MLP neurons of a small language model. Each row is named by its layer, matrix (gate and up: input weights; down: output weights) and neuron, and shows model dimensions 112-239. Each number is 128 + 24 x the weight over its row's rms, rounded and kept within 0 to 255. A neuron's up and down rows have the sign that makes its largest values positive.
After each neuron's rows, "fires on" lists the tokens most often at its 100 highest values on Wikipedia text that the model never trained on. A number after a token or word is its count.

L4.gate215 [123  64 125 149  78 145 185 101 131 161 182 145 123 112  76 170 139 122 150 128 123 164 144 137 130 106 113 170 119 132 185 136 136  86 160 109 106 123 136 123 107 124 146 124  93  90  83 100  93 100 124 109 105  97 121 132 183 112 121 146 127 110 103 180 149  90 174 114 125 179  70 121 113 137 168 138  95 144 164 143 130 130 127  91  97 130 108 110 113 134 109 168  99 144 101 107  98 103 104 128 135 145 123 127 129 106 198 108 122 122 110 164 128 112 146 127 114 152 141 156 160 108 137 129 111 111 143 123]
L4.up215 [137 134 127 133  94  88 160  98 122 104 117 122 135 168 114 139 105 123 148 148 113 144 124 139 139  79 154  86 151  82 114  85  99 147 109 170 120 108 108 118 122 168 123 174  98 113 133 128 117 123 136  84 184 112 154 111 122 109 115 127 121 134 135 115 134  89 108 103 142 150  82 127 130 137 188 116  89 121 144 134 156 107 120 169 136 143 136 151 180 133 115 106 151 158 110 164 131 163 137  94 134 140 126 118 119 119 107 136 133 163  97 150 140 132  36 153  88 149  81 168 131 121 166 163 101 139 140 124]
L4.down215 [109  90 133 134 146 164 100 139 127 117 150 145 136  98 109 132 107 140 111 134 165 134 146 144 167 117 130  97 131 186 156 130 119 130 142 132 155 130 125 137 110 126 133 118 140 188 106 209  97  93 146 188 178 161 134 115 115  94 158 159 115 102  89 116 130  99 142 116 108 153  97 145 123 130  93 145 146  96 127 104 140 110 127 144 132  83 188 128  95  74 123 119 136  81 156 105 136  95 116 144  81 119 102 142 157 151 125 131 152 110 160 167 165  83 130  74 150 128 110 119 107 168 123 149 145 143 120 103]
fires on: " comp" 15, "In" 11, "°" 10, " to" 9, "am" 8, " im" 6

L2.gate305 [118 173 143 155 120 146 118 162 127 121 110 114 112 165 144 104 140 102 127 128 158 142 186 113 120 169 177 150 135 111 143 127 181 100 147 106 108  87 147 129 114  95 127 127 132 121 128 128 150 139 120  91 150 159 110 104 145 167 171 118 141 151 144 116 145 124 111  31 127 122 123 120 124 135 136 115 103 156 170 148 150  95  93 139 122 186 128 152  67 110 163 104 123  73 130 117  89  90 142 132 152 126 124 106 141 128 106 120 103 102 117 123 117 119 101 107 139 142 123 149 124 112 118 140 129 154 133 107]
L2.up305 [134 114 174 141 107 179 124 103 137 106 169  99 152 143 132  95 120  87 121 137 134 124 120 135 112 130 159 122 151 119 178 124 154 142 149 104 129 104 133  97 192 124 116 128 175 116 134  96 166 135 131 156 122 108 133 128 114 167 134 110 152 139 139  86 131 144 133 147 143 128 120  97 115 104  96 121 206 123  81  91 108 129 150 104 121 163 116 127  64 123 137 120 118 144 143 132 142 116 129 111 140 113 140 115 142 109  97 106 125 131 128 150 111  92 166  90 103 146 110 116 149 151 128 130 106 129  88  92]
L2.down305 [143  85 115 150 153 106 106 135 136 145  95 124 133 135 138 118 142  81 111 156 156 107 125 147 132 146 126 117  81  64 126 142 145 115  96 120 144 108 164  95 139 128 115 122 170 109 138 111  95  98  84 112 137 127 134 151 132  66 109 134 113 124 153 124 117 110 141 137 183 147 116 104 120 127 107 153 125  73  61 147  81 116 123 104 114 107 142 147  75 134 135 128 121 144 121 170 141 134  90 162 118 126 174 117 171 119 182 114 126 106 131  85 131  94 165 137 107 130 100 156 136 115 127  74 132 106 105 151]
fires on: " part" 67, " any" 19, "ner" 4

L7.gate670 [152  80 141 150 140 147 106 118 134 147 129 120 127 117  92 100 116  97 144 134 105 108 112 187 110 152  78 151 152 175 133  96 136 152 116 131 117 135 155 136 119 127 123 130 134 136 166 147 132  94 149 129 142 101 128 123 179 141  98 142 103 143 116 113 143 121 185  99 122 117  76 107 120 117 139 138  93 145 121 123 121 131 168  97 158 124 139  88 118 157 162 127 104 112 138 120 125 147 112 134 167 119  98 165 102 119 114 112 128 153 147 104 139 126 137 147 128 105 132 164 195 182 108 137 150 117 165 135]
L7.up670 [138 137 156 144 130 153 133  87 137 117 158 100  92 117 148 157 110 111 127 184 133 146 165 145 136  64 143 110 136 102 141 124 123 114 113 134 156 116 122 189  43  92 103 168  88  88 127 127 134 105 135 117 160 139  71  99 149  86 109 150 115 133 121 148 161 126 125 127 123 130 103 126 119 137 147 174 154 204 137  84 102 126  93 139 124 163 134 162 137 120 122 133 125 124 133 128 110 132  84 118 105 136 118 117 109 103 116 152 113 149  90 127 129 104 111 124 116 103  89 136 157 107 183 146 124 127 154 146]
L7.down670 [154 132  94  96 137 143 120  84 136 129 126 109  84  98 151 156  97 139 156  95 151 152 134 137 158 148 123 130 103 152 122 142  96 122 105 124 170 131 112 102 104 124 157 137 107 115 103 148 152 111 106 185 146 131 136 100 138 179 142 219 125 135 126 115 131 105 127 119  55 120 138  96  72 137 141 137 156 124 141 143 170 155 127 160 105 109 131 151 109 135 103  97 134 125 111 145 126 146 156 126 142 141 126  98 128 137 139 133 162 115  77 105 160 160 117 103 130  69 131  86 157 130 112 150 130 120 138 140]
fires on: "or" 21, "up" 21, "end" 14, "it" 12, "is" 5, "g" 4

L9.gate575 [125 147 158 134 128 126 108  97 158 157 168 147 130 116 131 160 132 115 125 122 149 103 102 157 121 134 200 124 127  94 122 151 105  81 182 117 161 130 179 120  92 107 128 159 115 132 106 149 129 129 120 154 115  98  99 125 136 154 109 142 147  86 123 108 170 157 137 116 136 134 154 131  64 133 142 139  89 149 130 143 124 156 126 187 126 113 116  95 104 165  93 112 129 128 100  94 152 133 120 136 134  77 118 147 102 162 108 123 121 105 148 137 103 114 131 127 136 149 117  91 159 126 115 130 124 145 169  99]
L9.up575 [153 164 144  96 166 102 150  99 154 130 164 150 137 117 137 120 113 143 132 122  96 107 146 160 133 121 142 145 110 108 137 146 136 113 147 171 116 171 155 103 152 138 173 123 121 100 121 130  99 123  86 165 132 130 106 130 124  82  99 124 145 131 105 117 153 121 106 129 155 111 126 152  95 141 145 156 161 155 142 187 114 144 129 152 140 168 146 107 110 138 110 148 118 202 116 113 109 153 117  91 155 119  98  72 160  95 137 112  92  71 129 126 139 122  97  96  83  96 127 115 112 124 123 116 133  99 157 129]
L9.down575 [150 172 161 115 132 119 148 114 110 110 117 128 141 140 127 157 136  94  88 137 127 101 124 118 255 140 137 109 145 117  95 110 142 153 145 111 133  92 125 135 138 102 169 119 142 170 139 148  99 124 109 147 131 119 138 120 112 108 109 146 106  84 157 144 134 133 127 127 142  91 137 131 125 126 112 124 109 114 151 126  17 140 128 153 131 133 105 122 130 112 121 128 138 159 119 109 126 152 133 118 139 118 101 116 102 147 116  92  93 148 142 104 170 120  99 131 101 113 138 102 117 106 119 116  80 147 109 166]
fires on: " O" 23, " A" 8, " E" 8, " C" 6, " M" 6

L9.gate211 [136 139 146 112 158 139 167 102 111 104 155 118 143 103 133 124 129  86 112 120 124 170 125 123 113 138 115 115 152 130 130 147 138  97 117  98 159 131 141 181 116 120 187 139 110 160 153 118 146  96 135 163 149 145 139 127 176 139 116 124 113 138 104  95 125 154 157 110  91 132 144 168 114 104 157 128  83 111 154 146 140 144 161 114 143 131 170 122 122 147 122  96 138 152 121 139 107 123 137  73 165 106 115 137 127  86 101 187 141 154 141 141 133 121 176 112  97 123 128 137 137 153 141 112 144 147 161 145]
L9.up211 [136 127 124 186 142 128 141 111 103 149 122 139 117 114 150 127  86 112 143 110 136 106 135 112 142 145 118 168 137 108 144 117 117 132 102 168 124 129 145 138 125 130  84 108 124 130 128 135 134 126  86 124 159  96 140  92 128  81 113 146 116 170  99 124 164 105 131 140 122  67 157 123 154 166 133  51 124 148 113 159 107  95 115 151 158 121 113 107 132 150 125 132 110 135 106 131 156 144 123 113 133  85 102 148 102  87 116 144 125 167 123 146 119 148 106 153  95 132 126 123 166 139 126 157  91 108 155 121]
L9.down211 [136 111 103 137 139 109 132 144 175 142 109 171  96 140 154 152 118 107 118 152 120 121 159 134 144 110  99 139 131 128 148 137 101 145 142  99 106 157 133 108 164 137 114 117 129 108 145 154 149 127  99  76 135  97 100 116 128 143 134 110 161 151 113  96 117  93 127 153 121 142 119  99 115  89 119 140 160 125 142 144 146 133  89 143 109  86 168 158 140 100  79 147  95 110 125 141 117 124 137 103 139 128 124 129  98 140  91  91 168 132  74 100 140 163 135  86 144 149 146 115 128  81  95 168 143 118  94 173]
fires on: "it" 17, " al" 12, "ir" 11, "en" 7, "ol" 6, "or" 5

L4.gate87 [ 92 163 137 121 127 160 154 126 125 104 128 117  96 117 153 144 143 144  96 115  96  76  99 117 144 203 125 167 129 122 152 150 135  72 118 132 101 111 100 123 121 163 171 126 151 127 120 154 160 123 115 125 136  98 112  86  88 140 135 119 105  78 123 130 127 143 150 151 140 115 102 143 119 136 173 123 151 119 112 100  85  82 140  77 104 114 153  95  97 123 122  92  81 141 137 131 121 162 135 132 104 100 129 122 116 157  85 113 144 139 113 134  98 117 156 142 115  71 115 174  79 123  90 145 129 141  96 137]
L4.up87 [ 98 126 109 123 137 152 153 119  99  98 149 115 139 113 131 120 131 148  96 131 131  93 170 149 103 169 102 157 126 182 108 122 108 165 141 132  71 149 104 150 144 129  92 173 117 108 158 158 140 156 130 102 123 130  98 121 162 152 148 112 144  98 146 119 131 133  95  96 147 133 147 150  95 148  94 155 100 105 159 145 127  98 119 169 121 160 150 125 131 132 140 108 154 128 135 139 135 123 148 174 110 130  73 126 107 134 112 141 131 114 124 112 135 135 146 133 153 112  77 116 124 154 128 154  97  76 141 134]
L4.down87 [154 114 146 122 141 131 168 108 116 126 115 141  62 100 105 126 142 133  92 123 110 133 114 138 140  92 122 107 119 130  97 152  87 189 129  82 117 144 167 129 133 139  99 111 154 130 142 156 150 128 105 149 133 119 123  81 107  89 156 111 113 167 120 115 137 118 102 127 107 121 123 168  95 109 106  87 137 142 102 105 154 113 126 115 155 120 156 136 143  73 158 118 140 100 141 138 142 147  98 105 143 101 143 136 136 129  76 118  93 144 144 143 146 124 106 113 138  89 139  78 110 150 133  96 173 142 107 117]
fires on: " of" 23, "re" 14, " de" 9, "ry" 8, "ter" 6

L7.gate335 [140 140  88 129 127 138 142 122 107 151  94 131 116 122 103 125 125 130 128 134 136 134 139 113  88  77 126 166 141 118 163  98 113 175 118  93  87 160  95 105 182 147 132 153 104  98 131 165 148 109 131 146 143 102 103 186 165 150 137 137 118 109 105 116 130 101  97 121 146 158 108 139 124 127 153 106  89 102 149 131 161 104 167 122 126 140  79  93 109 128  67 123  92 123 129 115  88  86 115  99 126 110 129  99 108 127 179 133 101  98 130 125 124 116 127 140 122 130 134 152 158 135 115 159 110 102 135 118]
L7.up335 [ 89 102 105 147 119 108 137 146 157 143 137 134 153 119 112 107 110 104 137 123 148 134 155 183 131 123 120 144 127  95 151 100  97 121 127 148 130 120  88 136  99 155  95 121 126 152 113 105 131 118 147 109  86 110 131 143 117 154 143 124 162 150 105 121 118 159 138 175 154 111  98 145 162 198 139 140 171 120 134 125 120 130 141 145  73  89 162 129 119 158 103 131 146 116  87  89 130 124 143 148 160 115 170 123 142 153 122 104 175 168  78 163 133 138 144 136  87 143 128 158 151 155 159 106 110 105 113 118]
L7.down335 [ 90 190 125 130 126 138 145 151 132 151 119  95 138 101 116 143  54 131 127 130 119 118 105 146 119 114 111 107 149 149 166 160 162 126 100 136  92 160 125 154 129 104 169 175 110 157 113 118  97 114 127 119  95 152 120 122 125 162 120 134 106 100 109 111 126 118 146 127  95 131 136 168 163  87  97 115 125 132 128 145 126 149 129 143 128 165 148  73  89 140 135 152 158  99 157 118 136 121 163 101 127 117  95 144 126 147 181 128 123 117 134 132 164 125 166 111 134 118 139  90 100 142 133 135 130 117 109 108]
fires on: " to" 66, "R" 8, "H" 6

L4.gate648 [139 116 156 115  74 139 126 112 121  87 145 138 111  91 142  95 158 146 120 135 117 127 132 100 111 136 125 139 144 156  88 138 134 150 123 134 178 113 175 166 112 148 133 137 161 129  89 151 143 147 128 118 143 118  72 113 111 143  97 104 138 158 112 121 129 124 144 105 120 143 131 138 117 135 145 118 102  92 155 183 148  97 108  98 122 151 151 103 125 125 148  99 113 108 106 129 143 116 153  63 105 131 175 124 121 143 111 175  56 119 122 128 105 139 127  87 160  83 162 123 148 142 124 130 134 131 108 153]
L4.up648 [130  78 116 134 127 178 132  92 109 124 149 111 144 124  85 117 126 119 142 128 101 125 148 126 102 158  95 162 134 138 159 150 136 143 124 131 145 153 156 171 143 171 149 137 181 140 111 138 147 110 112 136 109 111  95 129 161 153 139 138 117 108 126 104 115 125 180 144 144 111 130 157 117 103 118 113 124 128 108 127 129 143 114  92 145 148 142  76  94 133 150 121  57 119 145 159 132 103 167 109 115 114 151 137  87 141 177 117 125  88 138 139 113 132 177 156 166  49 164 155 136 127 123 142 160 112 105 136]
L4.down648 [133 147 120 128 170 162 150  97 140 125 137 105  85 123 117 145 102 164 130 142 133 110 129 162 109 122 143  93 122 154 154 147 119  49 164 132 135 155 130 135 108 113 119 131 154 109 155 145  90 109 124 113 161 137  84 183  92 115 136 106 119 145 134 107 171  86 122 156 131 139 147 159 133 122 130  88 128 140 143  98 141  95 144 106 137 129 131  81 157 126  80 140 135 101 147  94 113 110 145 130  96 118 165 116 142 126 118 159 119 190 118 136 134 136 124 149 138 129 103 109 133 188 165 141  99 145 111 126]
fires on: "al" 34, "ing" 15, "an" 9, "8" 8, "ic" 5

L4.gate84 [143 121 163 122 107 126 107 113 119  90 190 116 145 186 114 120 101 167 116 153 111 120 107 122 134 167 130 104  77 123  89 134 134 141 154 103 151 100 147 174 148 115 155 120 152  98 138 154 144  96  95 112 148 125 115  99 138 102 165 126 127 136 128 138 151 104 150 127 140 111 155 103  83 113 152 137 172 102 145 120 157 135 110  94 123 140 102 132 159 107 135 178 130 143 133 112 112 104 136  98 133 149 143 123 139 149 145 127 138 179 135 124 119 138 106 115 136 121 120 161 203 146 153 111 112 119 161 158]
L4.up84 [144 134 141 125 124 134 138 129  92 129 147 159 144 163 183 158 184 107 104 126 159  80 157  89 111 171  97 109 110 159 127 137 124 159 120 115 152 160 132 145 128 163 138 135 120 149 112 113 103  99 115 128 139 137 101 146 135 121 156 132 137 164 133 101 131 124 148 124 155 132 128 171 140  81 100 143 171 143 122 138 121  95 118 101 148 134 111  99 123 190 103 104 123 127 152  89 150 169  75 109 137 127 152 101  97 155 218 102 142 124 107 112 150 126 153 112 151  44 111 184 130 145 116 105 113 125 127 112]
L4.down84 [161 174 136 124 169 139 131 189 125 201 137 107 163 166 149  95 126 109 144 107 104 130 118 113 104 132 118 115 113 159 110 124 121 102 125 162 132 137 112 101 112  81 144 132 171 102 151 120 108 140 132 142 132 110 118 117 130 149 146 146  95 138 126 136 193  71 122  94 124 136 144 107 143 130  96  81 106 109 158 102 125 155 110 150 118 118 129 111 142 106 135 217 159 117 121 133 147 120 133  97 129 160 111 116 101 132 125 141 141 126 138 126  99 122 125 157 132 136 155 115 145 120 151  88 148 118  74 128]
fires on: "ing" 38, " it" 18, "'" 13, "ome" 6, "ic" 5, "ire" 4

L9.gate43 [117 129 150 113 145 155 150 118 166 154 123 101  95 120 117 130  90 109 102  95 134 162  86 106 107 125 157 121 139  76  90 103 116 121 138  56 163 149 147 119  98 140 130 138 126 101 121 150 122 179 144 159 108  98 146 137 164 164 127 154 108  65 152 126 136 116 125 118  73 169 124 134 155 134 130 112  95  94 150 114 152 120 110 110 146 117 124 122  94 129 111 153 129 158 143 145 102  90 134 142 157 144 140 134 130 168 120 126 106 167 137 110 143 126 123 174 135  95 136 118  93 160 122 130 139 119 140 113]
L9.up43 [153 120 129 125 134 132 130 116 110 118  82 161 175 105  89 122 129 173  77 104 135 151 138 146 148 119 104 120 108 120 118 186 166 119 183 116 167 127 111  84 111 129 151  98 134  85 138 138 107 136 160 185 156 154 144  91 151 112  79 157  92 132 141  98 135 112 147 149 154 135  92 189 128 149 140 133 161 120 134 104 129 143 145 120  96 121 148 159 147 113 124 187  99 158 109 129 137 118 147 130 154 114 162 124 129 125 120 141 147 103 130 132 143 116 107 120 117 150 138 183 114 123 134 118  82 165 123  83]
L9.down43 [104 124 138  91 112 129 108 138 120 145 115 125 115 134 156 128 107 156 111 123 122 119 155 146 250 127 115 151 140 104  94 106 196  97  75  77 182 145 149 150 108 137  95 118  99 127 110 128 127 157 103 107 115 131 143 152 101 169 123 120 157 107 116 133 124 140 128  85  72 130 150 105 103 122 120 142 152 103 107 146  92 123 140 176 153 120 120 106 131 116  98  82 128 155 153 137 129 158 126 138 127 133 113 157 120 146 114 131 160 160 131  74 110 117  98 146 118 145 170 122 180 148 121 117  99 120 148 137]
fires on: "ro" 19, " O" 15, "m" 11, " ra" 9, " to" 8, " E" 6

L2.gate170 [127  95 115 162 114 164 106 126 134 138 148 143 146 125 146 110 142 172 151 132 137 114 118 147 108 124 145  74 139 178 150 116 172 133 165 149 123 115 131 112 160 182 128 128 113 144 124 137 150 127 132 188 134 106 101 147 130 154 158 124 143  96 125 115 130 144 133 135  95  98 130 123 125  99  96 121 124 138 129 101 100 107 131  70 102 180 119  90 145 134 163 137 128 130 132 159 143 110 139  93 179 156 135 123 117 128 143 157 150  76 127 139 128 117  95 105  97 123 118 174 140 113 128 133 136 114  92  76]
L2.up170 [112 124  98 140 133 156 123  84 122 139 112 117 111 125 138 131 109 133 153 140 121  89 105 136  97 128 136 133 127 184 180 117 156 140 127 116 131 131 155 138 104  87 142 134 102 120 114 126 103 140 133 115 115 108 141 151 170 154 104  65 134 182 116 144 139 156 116 109  93 124 140 129 137 135  99 130 164 156 125 137 158 147 136 133 144 152 128 103 106 121 146 156 129 116 111 146 145 111 166 134 149 146 122 117 116 126 127 183 198  23 118 153 101 108 126 139 103 120 159 159  98 175 110 123 143 167  98  90]
L2.down170 [155 134 116 132  57 136 170 129  93 108 129 155 148 138 105  89 118 115 127 100 133  93 115 150 161  97 163 152  75 151 107  97 191 136 129 137 127 149  65 118 134 133 112 140 107 163 134 110 116 122 119 116 130 117 126 141 117 118 164  99 141  93 119 160 104 132 136 130 114 118 119 131 121 115 110 102 115 128 193  93 101  88 123 132 125 115 140 150 171 101 159 156 120 121 158 150 107 148 128 144 148 134 128 166 164  90 118 117 129 150 122 119 130 137 105 105 105 151 110 136 113 115 136 139 127 142  78  98]
fires on: " who" 43, "ation" 23, " had" 16, "aving" 5

L2.gate514 [148 122 117 172 115 163 139 135 130 149 132  97  80 129 122  89 138  91 112  99 146 171 106 142 122 134 120 154 127 122 132 139 119 113 127  95 129 143 110 124 151 127 122 126 154 138 143 122 202 140 129 155 122  71  50  99 120  92  92 170 103 144 140 169 115 112 127 157 166  97 145 146 116 128 130 126 108 111 144 106 131 172 128 102  74 153 135 159  83 123 114 147 138 130 131  97  57 124 134  48 132 144 131 170 113 141  81 159 105 141 132 147 103 121 134 140 110  68  90 123 122 163 142 113 143 108 132 158]
L2.up514 [136 167 129 106 144 110 141 136 133  92 139 130 109  98 117  99 116  88 139 105 171 116 179 104 127 131 114 149 108 157 121 133  87  99 163 165 111 163 160 155 153 159 102 120 117 142 137 140 169  96 137 211 141 112 123 164  94 128 128 160 125 117 119 142 137 134 105 157 141  75 152 112 111 189 109 138 147 118 146 129 134  46 119 158 106 153 130  99 148 121 152 139 134 138 144 204 138 135  95 147 100 127 129 174 139 141 130 147 153 114 131 133 112 122  76  64 114 150 115 108 129 171 132 108 148 143 118 132]
L2.down514 [124  95 122 140 112 163 106  95 101 114  86  88 122 134 107 182 145 102 119 139 140 150 122 153 138 136 175 130 117 155 168 144 181 126 136 151 127 107 104 129 100  83 119 123 117 102 151 170 125 119 101 112  94 139 128 128 100 102 123 129 123 175 145 123 101 124 135  90 135 167  71 156 146 119 170 142 148 122 173 118 115  88 105 153 123 131 134 126  92 118 149 103 140 102 128 140 174 138 112 140  94 114 113 105 150 165 144 113 120 130 114 129 127  88 118 110 114 163 120 137 166 132 140 146 138 114 132 140]
fires on: " at" 22, " prov" 14, "ild" 11, " University" 5, " Dep" 5

L6.gate405 [150  86 114 196 121 152 137 137 154  88 120 130  84 100 110  65 132 117  79  86 116 128  99 143 104 149 139 142 140 106 160 109 104  88 133 102 137  98 137 162 100 178 149 119 119 100  95 158 121 105  88 149 136 107 124 147 121 125 101 114 139 146  95 146 128 113 176 125 110 124 145 158 111 113 134 164 129 157  98 144 126 152 139 137 112 127  73 158 149 161 114 107 101 145 102 123 117 109 171 130 117  97 152 147 132 108 157 112 135 127 122 125 137 110 161 126 138 108 178 137 113 155 108 104 100 141 141 126]
L6.up405 [155 102 135 108 129 154 137  73 133 134 130 136 130 117 117 146 107 132  85 144  85 118  98  92 116 126 128 121 143 169 127  81 112 112 135 126  78  99 130  93 157 146 107 132 168 162 136 118 113 121 126 166 106 144 111 160 130 106 103  97 116 143 114 110 110 141 126 150 112 137 142 128 133  98 157 171 142 127  99 110 106 159 132  94  90 126 143  88 144 156  87 128 103  72 118  99 117 124 106 141  72 141 134 148 148  95 137 120  95 122  65 114 164 138 144 157 118 108 126 165 118  86 123 124 156 118 167 129]
L6.down405 [126 153  95 127 131 135 157 101 120 106 119 127 102 137  95 114 145 135 150 121 114 164 100 148 117 168 175 124 169 152  98  78  87 144 124  70 140  67 137 117 127 125  97 182 132 120 136 127 103 117 124 166 155 131 160 138 166 140 138  71  84 111 100  92 124  86 130 121 113 134 123 131 157 140 150 124 142 138 145 160 122 142 119 125  94 115 154 100  98 112 142  88 126 125 108 113 131 145 127 164 153 130  95 132 145 144  75 116 160 164 114 157 117 115  92 111 128 148 135 163 153 116  99  88  98 120 126 160]
fires on: "," 22, "s," 12, ")," 11, "\"," 10, "es," 9, "a," 8

L4.gate234 [141 126 138 135 145 105  76 155 132 123 171 169 140 105 111  95 106 102 126 141 148 160 123 127 116  91 147  87 121 150 131 104 104 129 108 133 132 158 174 126 163 136 110 133 103 136 107  90 137 164 100 152 145 141 129 150 186 149 104 133 143 142 128 136 111  76 139 107  68 111 153 165 145  96 159 127 164 129 128 156 132  97 161 118 123 139 124 101 113  97 126  69 134 125 119 111 144 105 130 104 124 123 118 145 123 108 102 183  99 111  90 115 121 116 130 146 119 145  99 135 119 176 119 105 174 124 119 139]
L4.up234 [135 111 156 137 115 136 111 131 123 147 112 121  96 175 169 142 146 165 101 136 154  90 133 103 146 178 112 129 150 144 106 143 133 145 115 107 136 153 146 145 111 142  99 125 136 132  95 156 157 134 114 151 132 131 106  54 111 141 113 119 133 151 109 108 132 149 167 164 108 127 113 165 154 109 173 141 157 104 100 163 106  81  95 117 128 116 117 100 139 109 156  96  76 121  75 152 180 146 158 123 114 135 132 134 167 122 129 157 169 149 118 134 149  95 139 115 148 138 119 156 107 133  88 136 148 133 108 121]
L4.down234 [124 135 101 125 179 128 113 140 104 112 104 113  97  81 135  81 129 155 129 137 150 135 169 119 120 178 118 143 110 127 128 104 132 141  87  97 139 143 108 110 131  95 104 131 138 149 135 132 111 163 127 137 137 142 150 130  99 153 112 116 139  96 143 123  68 122  82 106 175  76 109 164 120 150 136 135 112 117 166 111  83 137 115 126 124 145 178 156 131 109 158  82 168 158 145 118 189 138 186 145 170 152 130 123 102 120 137 125 113  80 100 133 157 148 149 166 133 153 153 111 148 116 167 107 103  99 122 152]
fires on: "," 29, "e," 15, "a," 12, "o," 7, "y," 7

L4.gate487 [121 137 123 131  91 138 146 147 138 128 122 123 129 137 157 118 100 133 120 153 140 152 136 155 124  93 104 153 108 138 124  97 109 161 154 161 133 157 145 145 124 127 135 125  87 113 138 119 133 159 128 135 152 121 102 179 168 116 100 141 133 203 111 154  97 121 159 131 136 132 124 127 134 109  93 103 144 151 109 131 144 122 121 110 152 133  94 104 141  99 116 200 118 128 135 116 121  87 107  76 160 149 137 112  96 117 160 120 114 145 142 133 139 111  94 127 116  68 119 156 150 187  98 150 170 123 147 119]
L4.up487 [107 111 107 154 121 132 139 135 185  97 109 165 120 141 137 106 144 135 129 135 141 151 133 124 113  94  84 153 100 137 133 128 116 123 121  83 110  76  50 109 128 118  99 126 109 123 167 113 174 191 106 137 174 126 161 150 110 152  97 151 181 123 123 137 106 110 144 138 177  94 127 151 123 110 141 109 120 117  90  55 117 135 110 151 122 103 108 142 121 137 120 144 121 123 125  81 129 109 150 138 154 135 112 148 168 126 146 130 133 179 145 120 110 152 128 124 106 126  90 114 129 158  93 102 172 123 153 104]
L4.down487 [127 108 129 106 188 128 106 113 107 110  87 113 106 102 125 120 135 119 129 150 125  79 127 124 148 120  78 142 125 108 140 170  96 124 150  97 156 152 136 117 167 127 150 127  99 126 124 128 135 119 107  99 111 114 128 141 142 115 119 156 101 131 121 123 132 134 110 123  78 161 133 117 129 124 147 111 153 154 146 129 115  52 112  96 135 162 111  85 146 124 104 141 137 115  99 119  97 178 144 103 132 134 142 100 133 128 168 131 115  74 122 130  94 134 178 148 125 119 111 183 125  75 101 124 115 130 136 135]
fires on: "A" 35, "L" 27, "H" 8, "S" 7, "===" 6, "T" 5

L4.gate222 [130 121  91 107 125 134  47 152 122 166 165 158 119 103  83 118 111 131 160  73 148 109  95 117 113  97 123 120 117 124 123 128 150 159 128 151 137 166 136 109 131 140 154 131 129 122 143 163  80 136 121  90 146 111 126 127 115 182  77 122 116 137 106 124 126 135 107 101 145 114 157 131 123  97 147 108 130 106 125 158 136 100 136 100 122 133 146 136 183 102 183 136  99  94 107  90 133 122 140 134 122 162 178 193 111 126 169 131 149 113 124 157 178 105 149  97  99 116 138 144 126  72  88 122 156 129 107 132]
L4.up222 [125 125  87 167 126 148 156  96 113  95 121 147 127 174 112  98 131 118  90 123 159 137 138 116 139 151 106 111 121 141 146 144 119 124 143 111 120 131  89 113 107 166 138 123 174  83  77 120 153 156 155 189  96 110 132  68 138 137 180 135 168 117 135 119 118 109 132 166  90  98 124 184 128 114 147 135 117 144 116 145 159 100 144 135 109 147  75 107 128 132 133 116 122 104 110 130 115 128 163 122 105 122 192 104 142 122 159 157 114  90 117 124 190 131 139 128 138 180 150 165 131 135  84 103 168 134 156 138]
L4.down222 [108  80 147  88 108 135 103 120 147 181 124 129 151  55 145  98 128 139  87 120 145 117 164 124  94 161 154 152 158 137  93  94 121 132 130 125 114  61 102 114 153  95 110 123 113 163 136 125 120 130 138 141 146 116 146 132 161 121 141 138  75 131 126 153  78 122 111 100  89 112 138 140 147 121 175 124 142 126 155 145 104 114 127 137 103 119 122 149 142 119  86  89 149 113 116 142  92 143 175 164 186 140  91 148 120 129 142 119 135 152 101 118 113 102  98 110 104 129 128 128 131  94 116 116 122 126 110 147]
fires on: " as" 70, "," 11, "s," 5, "y," 4

L7.gate154 [103 131 115  96 110 139 167 129 176 126 127 193 123 139 101 193 120 102 123 163 144 143 118 128  96 160 154 127 152 112 138 171  79 148 151 118 130 198 144 128 110 131 108 140  97 103 117 114 141 134 134 146 116 108 125 143 125 147 127 132 142 141 115  81 144 101 121 127  99 181 130 164 140 135 142 142 140 125  96 122 171 129 165 126 135  97  89 124 135  99 106 152 124 126 133 146 124  95 120 103 145 173 129 125 138 147 114 146 116 131 183 138 102 119 160 157  87 120  76 184 140 189 129 120 148 130 186 128]
L7.up154 [118 179  95 146 132 129 155 119 142 176 156 112 112 121 111 107 104 123 150 115 139 135 115 135 117 115 155 120 155 124 145 124 127 176 140 156 127 148 104 134 116 117 107 108 119 162 146 119 118 105  86  90 130 121 137 131 107 127 146 159 115 111 122 159 106 125 144 109 160 148 105 138 129 131 193 141 146  97 142 132 128  84 143 125 127 113 143  87 101 151  85 165 122 136 126 144 127 117 139  98 113 144 101  84 152 129 165 141 173 161 161 127 134 130 142 163 159  96 153 140 136 121 103 139 144 114 118 152]
L7.down154 [130 120  98 156 134 118 134 129 113 130 114 116 151  81 157 153 151 179 166  93 146 100 107 116  68 131 137  96 148 113 162 162 124 162 131 131 133 142 120 118 139  76 118 124 140 165 173 111 131 101 147 105  99 132 159 128 115 161 129 131 101 148 126 123 143 106 129 111 114 110 104 120 138  93  93 132 127  87 101 138 105 127 171 191 136 130 126  77 101 161 138 123 102 139 127 118 127 128 102 113 174 142 113 112 125 183 150 135 106 169 124 168 124 105 136 113 150 117 150  92 116 138 116 162 182 115 123 126]
fires on: "N" 19, "|---|---|---|---" 10, " to" 8, "h" 7, " rec" 6, " N" 6